Part of a small language model's weights: 6799 steps.
MLP neurons of a small language model. Each row is named by its layer, matrix (up: input weights; down: output weights) and neuron, and shows model dimensions 176-367. Each number is 128 + 32 x the weight over its row's rms, rounded and kept within 0 to 255. Numbers have three digits each.
After each neuron's rows, "fires in" lists the words (lower case) most often at its 100 highest values on Wikipedia text that the model never trained on; "fires on" lists the tokens most often at its 100 highest values on Wikipedia text that the model never trained on.

L8.up1347:082140060141072096121195080098165140135173134175153091139075127109075168130098108180108083148125126112095133079134119127131137132124158133116085112099103129185109138187145143131158083147134178107060121137101158102125124081161145198118133111136148105136172147129145119144132187139136140130176179118112119156128081153127174128076095116126107145074130149119121183131165090155193187158102174074191103052181173104200135139119135145159131159147188103060179108148144157144095068158160126123135113114125134193108120115143121145140093196168081094122103148114185092095124076130205124134
L8.down1347:140121128130159128131146114130118163165107165110114151191111142132138144155121146141130143131145172146133127099107161142138102160122120108166104104133151134091140196154124126134068180092138086171213110165134084184098120151120104113168089078167123135091069083126074164126100051133087076118131109200121127065142167103122136125120207077080191109156093100049153151117112115104113155074118129168158122100083092149164136141165169120093104074112178103154127113151128131090123167139105146123156133154106111148133126148114148157125185179096165152149138140153114178156170121098073146119
fires in: "also", "of", "as", "to"
fires on: " also", " of", " as", " to", "al"

L8.up262:104140103125096112096132149096139162139076108111144150155190145166052201093147119102121185097128067127122094133116125095154168149188128074202128136188098174129108128159185116151190120093192172134106113106157169092156123113165135114159118155170133091139126184100129099188091113172101165119102142103110145155098151133177117146116082170068183123110091136140162113107169087184112085081132078112111066036143107109136067100118099134131094160128139153121159137123091117159130115164105202169166054127120134066227106152122130143141106143130126125121119117130136114117126128122109146088
L8.down262:124109153200110160110111125146106096095165163188150120122132162142176159148152134097098137119084120166114117089124152158147066093153171150088060121110128154099155134114148144128041173103112117089107064131146152133161105174158171148171064161125157124150106116075157122105155143151143129136141171145114085091119091121129138078109108136109091156123184152126168113109113053086142137175205134135091083129099146116074176132095152158158110110167174136167124193152142124108111161147085117099161150115158106186080179112161129128160145074126148132164113145087091125218138191175132156142
fires in: "to", "of", "well", "years"
fires on: " to", " of", " well", " years"

L4.up492:115163130119124149114157109134142113148120151161135121135088104138121178116165107106150150130180120155139119093116182103106069139105141123091069146108089132108094152117099108136091149042114158114121132117120155145134108142111132169166157091138113152115153173135110114114143144146168093138120171157137174076123135091098088146067094147090124096189125138144100103144101139162205157137100148055125109090121153061147080106155134101194117111152128170105104135149156115147154121198120132097052137172126180076099085116102152119119154125171093180106064102097113089080138101142086142149
L4.down492:149134130093193151125089149080169103157131114139140147127117118149171106131098113099102174080124126164096154081162149100130135126206129136143156152161126197125107219164134128118139116139140099128147175115129097110132093117123115130092070090138068176111144074106115116152125106119149111095122118102065141122178164090077152128086105123081148118049130146150096121103205155165097140151117187143128059096177122117103142138129167105171182131176150125116112098105190141104103168135098107116147154132165160151147132070145143139142113087170149106126134208157139168133123103080118166135
fires in: "to", "after", "following", "of", "despite"
fires on: " to", " after", " of", "gh"

L8.up217:131070149163086148192096093039128183156157085108171185113154125077141144132138188089131066144150141183183177160084160118119100158164102151098163150112120153160096092138125102179114155147116171138116115111152143154111099077118069147116113110073141153096101182139159073119145165151127159151093121154165155085159103123128081133094170128097144178161155106147083119147145133137114150162100125181106139132139117105106134131155085163050129119049087096129121112130112135132106071125129170138126085143094133138160178183178130129103130176129139143107124141117121135135100144144107133117
L8.down217:101136171155096104060119141172105142069104103134148075184129120098145159160122183146116157105093125151113132097152139176133118181171124145124142102115185169074140118123110149118113157172154130103169126111131095103159087137114076148109099102182137127136137147090099120117191048095104101070130118136118130130154119133162124209160194117169126134146106142088137133111066179091128100191111100142100109148132071142171098188142142138116103128101143153142090105137130108077094149175157130068122120139125125069179171170142136135144134163077162157102099168148121142177149127174095188125
fires in: "a", "the", "an"
fires on: " a", " the", " an"

L8.up609:136143102140170096109077114170198163178177165104120110194150135173140128169113149099112192119139125147139164116121173135206186096139110099132162137112177101103095144111103142110082120080164174136130157125156129138147143145102143131149142124062048135165109171136133151109150143086147133157102103137148152127137126083154116072125093094131049098136062130109046142097131121147123180098087120085137116138083123127167161155125123117196155127178127123182137134127144182163140136098117116090158175137127118182132110101098144158120150155148091131122116129133115150160135138137108100122
L8.down609:133102102090097110178153126099111125176116111140080113152193145141150164108078138174101132083101149112085101182085149065102098132115076169098184146179095161121081134146128149101124093176135142116052169084128183166142119140146097132159113089124121205155110162119138078108146120102135180116177099155169113130141163078139102119115099099140110099153182123120126135136119112137125110108110148161122127088141082134128131127122132179227120127098118142099151164184115125159080130083108102121163152137175088144113083080115153059145108116162097159123125134091159132166160170091083069177
fires in: "to", "the", "of", "a", "and", "an"
fires on: " to", " the", " of", " a", " and", " an"

L7.up18:136124196176182110117101091104113129132128152106138122146143128117149096155177095173107093161062146104157135093052113118113131185148161093148090144137151161149171093144152120183120127174118147189120121160135151087132103104091098142113123136136097132109140159196168098134117099108144172150133144136079144108105151112150172136167122119161089099116124211171124137160164079133110069169097134113078157119097101170148139140129169091083154082171138109139072119180154180114128113116165146150139172166129157147125148112100130156137120118143125178156124149083157073105109126103153127049
L7.down18:177129123082079152141127145159142097070092120141084174147123103124036098148111077139146151131170088140145118159135087147117153137117113189163093094108090146155107187157144111171173140170117135128129140146140140102131111137149097125078111084145126076104103135129119172125107142119107125180147140100109108197180180163120124123127138195037097131121135135099088157139143112152153112122105143171191143207152111126104072118130139161145119196129118111177134129112101101140157168171085167074126141114103117132092160144159134149137121088110133113116173174175114120143143108127155169147
fires in: "a", "there", "it", "an", "spoken", "this"
fires on: " a", "A", "n", " there", " it"

L5.up1419:068104116083181114164097196148122118109096136129116151103152144130125104165123125118125083156113186139137139127155091153182147094101097120095171147064134105110153158182119122131105133121176123205123167116115095095121147103146124157142133161114124184125072122095093142090111160087059121070158153088165112089125143058040169137111097147138119102132095105195104128186135126152046129098147157082107128154119089141139141148180133116116074126153073095140154083124105098132113147140205112132142132123130153208108155170141129072132085100134124167151144180113139178153145092058158135155
L5.down1419:117125141145085068139124091145145140133113070163146130142162191085112134151143086127119138027190085191144103118138145217102132155156132136124112138089127091096128116122138132048087111101097127089123153140083107098060144138141180151091139126115127131116153126154144107159151122055194139164172153078122119131118115159157106118147144141139089091107158115089108139117093120155150125100103208139105138123142116184120129121101134125182189134130152191136128083122178133121133067140104146081138209114136097166136140117093100122090164166135158121122102138213177069173140147147074124075
fires in: "early", "late", "more", "first", "locomotive", "second"
fires on: " early", " late", " more", "omot", "0", " first"

L5.up1160:079126109162128140110149133147091087127147125116097098100176127118100116132108108122131146125100102143132122152111136107108097138148092097156126098147118122162126178106130095115131101118156086116117143112160095078105136102095045137183128148061107168167187094112184058115148170100140106094113117084095121155126103116109119190099071183092132104159113089193056151101088104145170175126120106062117102138133092113131175105096116132129104101181136095077175127082198145192088168165116124172096161165128110116134153207136141144126132172163122154154120089152118070131135093159193161075
L5.down1160:135113168187098134143150141117139160177182177099110078125164187109169122110090084155069163064027170113066161094109148065179170123129137169110142090123131160144092163094088154148121123165157105150138132074156152130095151129070154125169113189106148190087147146149128129153069157111157126161101111097068122125137138112090084105141082186095194114082074146101120147113132137147067162132148138123127145108158113137168127110100100142136130111121143082135098119160102144106188142145095161134161139153139129156089140097059145101136105097065183073115120132107150168167155147128119115097
fires in: "with", "at", "of", "to", "by"
fires on: " with", " at", " of", " to", " by", "At"

L5.up1065:124131139133067116150181149124126135159123175145146152115092127098094024191143125153124120107142104139122086145174184126097121158153126137145126093076110130161133095183078117130150116141114123110178161135116130088139116147158156091150172076163128165104173089102120118163194085146112145131147197071116149150151117173152152140094138142201125150097137126183121160153144119172130068124130099143077144118096090127148143140123068080115121177158115108094177116150175115078077152157095128129042113067122104089139127136171123138109133151118102089112124183080111121102109133125051106202
L5.down1065:139106108146143125129130151107150119074108098124155081154090142127141134162111104129136111151196132141139137176104176160140121122105121086104080155163110130127156183123157141132045116128154133072117154139167165138152100156143115142175110102091133135121117127121101141145101137188130154137128168179136140136156135133122161098135093074161150136124166109127110100157103120087114115148073062070169160106126084157133163063103143165119130124137147097105082179174107162116115070130153145103079126135184081190184161144156116102175112164124133129114175217130088159158114134135063173140
fires in: "early", "to", "of", "african"
fires on: " early", " to", " of", " African", "ear", "land"

L4.up555:095131222080105141160140118139118139124146122171136167117111107119109109170184131173078132181101133147120153136141149149141111211179150124067080126145131133074176158093105115115167114151165125070131113099152123130084098206154120132092140047173109238141071079107056147134097190125143142152107102106138164100135134144118153158138146183110117119103099132156122114113163115093151157099119153131150104127092115097124150114145116144217129141179101119159150105136114125149122120122125127124111040123066156165134142088100086154171071085127112117140129122083152078121123109158115144136
L4.down555:127184169139182150126128167137088118082151145110150218197112156169145138134172117140144154105098173167119140113126063144094105073161171147103213066103076111157136210147182143094125120111084140119138109135104083056125125151095153128139146133157126124116138098110076124174168144167173115121124113123112166139094145115135179112119132180071143128115103116214166122145126167168086114166107127097111104084105076092098121120133155105092130188089143084138141100123108058090104128130090135148091113127169138113153077080151123104119147165182113098102201173113151166089107020115130143168
fires in: "of", "before", "year", "to", "later"
fires on: " of", " before", " year", " to", " later"

L8.up129:097127065143181117180055125086126112158109139089130110135156136165107198103104114151170141135055161117097109124116150178149178134132093138158101130141180062169135106121120149133117138115125183135094158166133124073105200150105153072135141071172124130132104135180106154176179173154171088150076200127113159138139182172075101080161149149156112122102142099089090129192171128155144123175081081158134118081135117082189094156108141118126096092125097132099122113141179111147158141138109090125097060152115154104113118105145175108125119151138121097146129153149083126120135218134131165126
L8.down129:131141124125129152163105129147147174106128109131070113129152176169128063145125091099089139117081111204131124145141118111116059074087116175104153078115124116059133140136086098137117198139088154114165080080143078117146051120194096160115136117144099178141107100101073118079101140080113114193177103155099181123117125184092158135191123136123154107135140197110140116135135128163165132111102190147125081102126180104174082175102188172106104149161133074155128128102146097121106052112123108063095055152119172158089096109105108142125120166125135133091167133129097124143140097091105174192
fires in: "to", "a", "will"
fires on: " to", " a", " will"

L8.up615:106113177161115181134083089166103130149146145125125136162127138121132139135118114139184164175105150117113178148090129113145126157091105108078137162112174108119104111126139185234100155132086126148144178204183147114110111123123131085128143101107121142118159162169153056195068163164113138141166162147070159159161159192098120162131145166070052166111153153133088073090189108191081105128112128127135127122110108146112091067077120095098101133081123142125081143134126161084073111092128173105157061132111169143166129136123099155129127093124108133143108097085094097088126166125105130113
L8.down615:219137215182136187118111071177101097131157129111097131132154085100096143153172089138134137176150118106125080106111113143190164118110079137139135133084181097126116175118093125140139121133154114166123089166113108120091153117130120145071183134144165148100118128106106149212109141117073112168150119128101165147200166112123075106099147122067092140084175124118097110113100095155053153126133154129079092086127132100137087110123145119130098121128084117094135165124141135128124152111202134156165094152132126147082120121170148188155145126152113122084113112107141155096179092168172172138
fires in: "a"
fires on: " a"

L7.up408:132111102148088176096159114216140127121098098092138161120050115155090139107101100138161112119156052135139133152135083117193132117113112116141119133140122069154113156153123126194117126088170129061155115095090128118150178166157140155179140111112135170157180146123128152107115113099089128083139096105108158147182152116044128168152125112122126123141087108133093067114142094152067128111085110137191112209101140127181140110147141110168136136138106087173127161079147151104104117095158142149148073167095132123061098094136147170162126113115111122169122132084127155034044117116153100129
L7.down408:164144138132156146125154157123152156109147162118168112212114166132119189133110188199109079156107116096135139105121148151115126158123098161157184117135133119159118171137098100189106097171070206126168153079161114113165123107112117113146106140098139145109141100133165091112163134166127108130131129164146114159125135121113071157127165147156115184137188151137144102112131162159107134095178136107069138101154118115105133123140118164148130097121104109127108156147061144161224116114153090121158123071136156099141145139111124164124208118108094118180152123065057137060133125090126096136
fires in: "a", "most", "more", "mm", "million"
fires on: " a", "0", " A", " most", " more"

L7.up1237:162158125091135174100051115165143122152101112113094133135130109151092140106118150162118184153147177122117089155084128084104081159090073107107145192129122093144113123185096095132104067095129149112080168119160163106151148125104118117162160158068117160115169156142129080139151091152132112117187133173105098087168171139135145168117179169089089101140188197148075107163165140141141166068126151141108082116071123163145105127093188102123107162088111125145129127105101137159115113128090101093129078099145109174151107130132129166112062090106159131145114169086119076192079141145172109050
L7.down1237:073077177106137179085118059147157181133111135124070164159092091137073167163164137100107104132149140077144137138133092119168169122156080138115166074054141114120143147140104113171130095158152090081101175150139124092174139079167106087127177123135099125143147118102062109122087119132074096143122181205087136090158152085117162082141115155091122138168133218103135117134104139190166138129126141143150134136075160096167132157178094108116124128086127177144115134142101173130116134083085101070124096178131106147158125131140157158152128144077093123112097207054121134176104103195170118120
fires in: "a"
fires on: " a", " A", "A"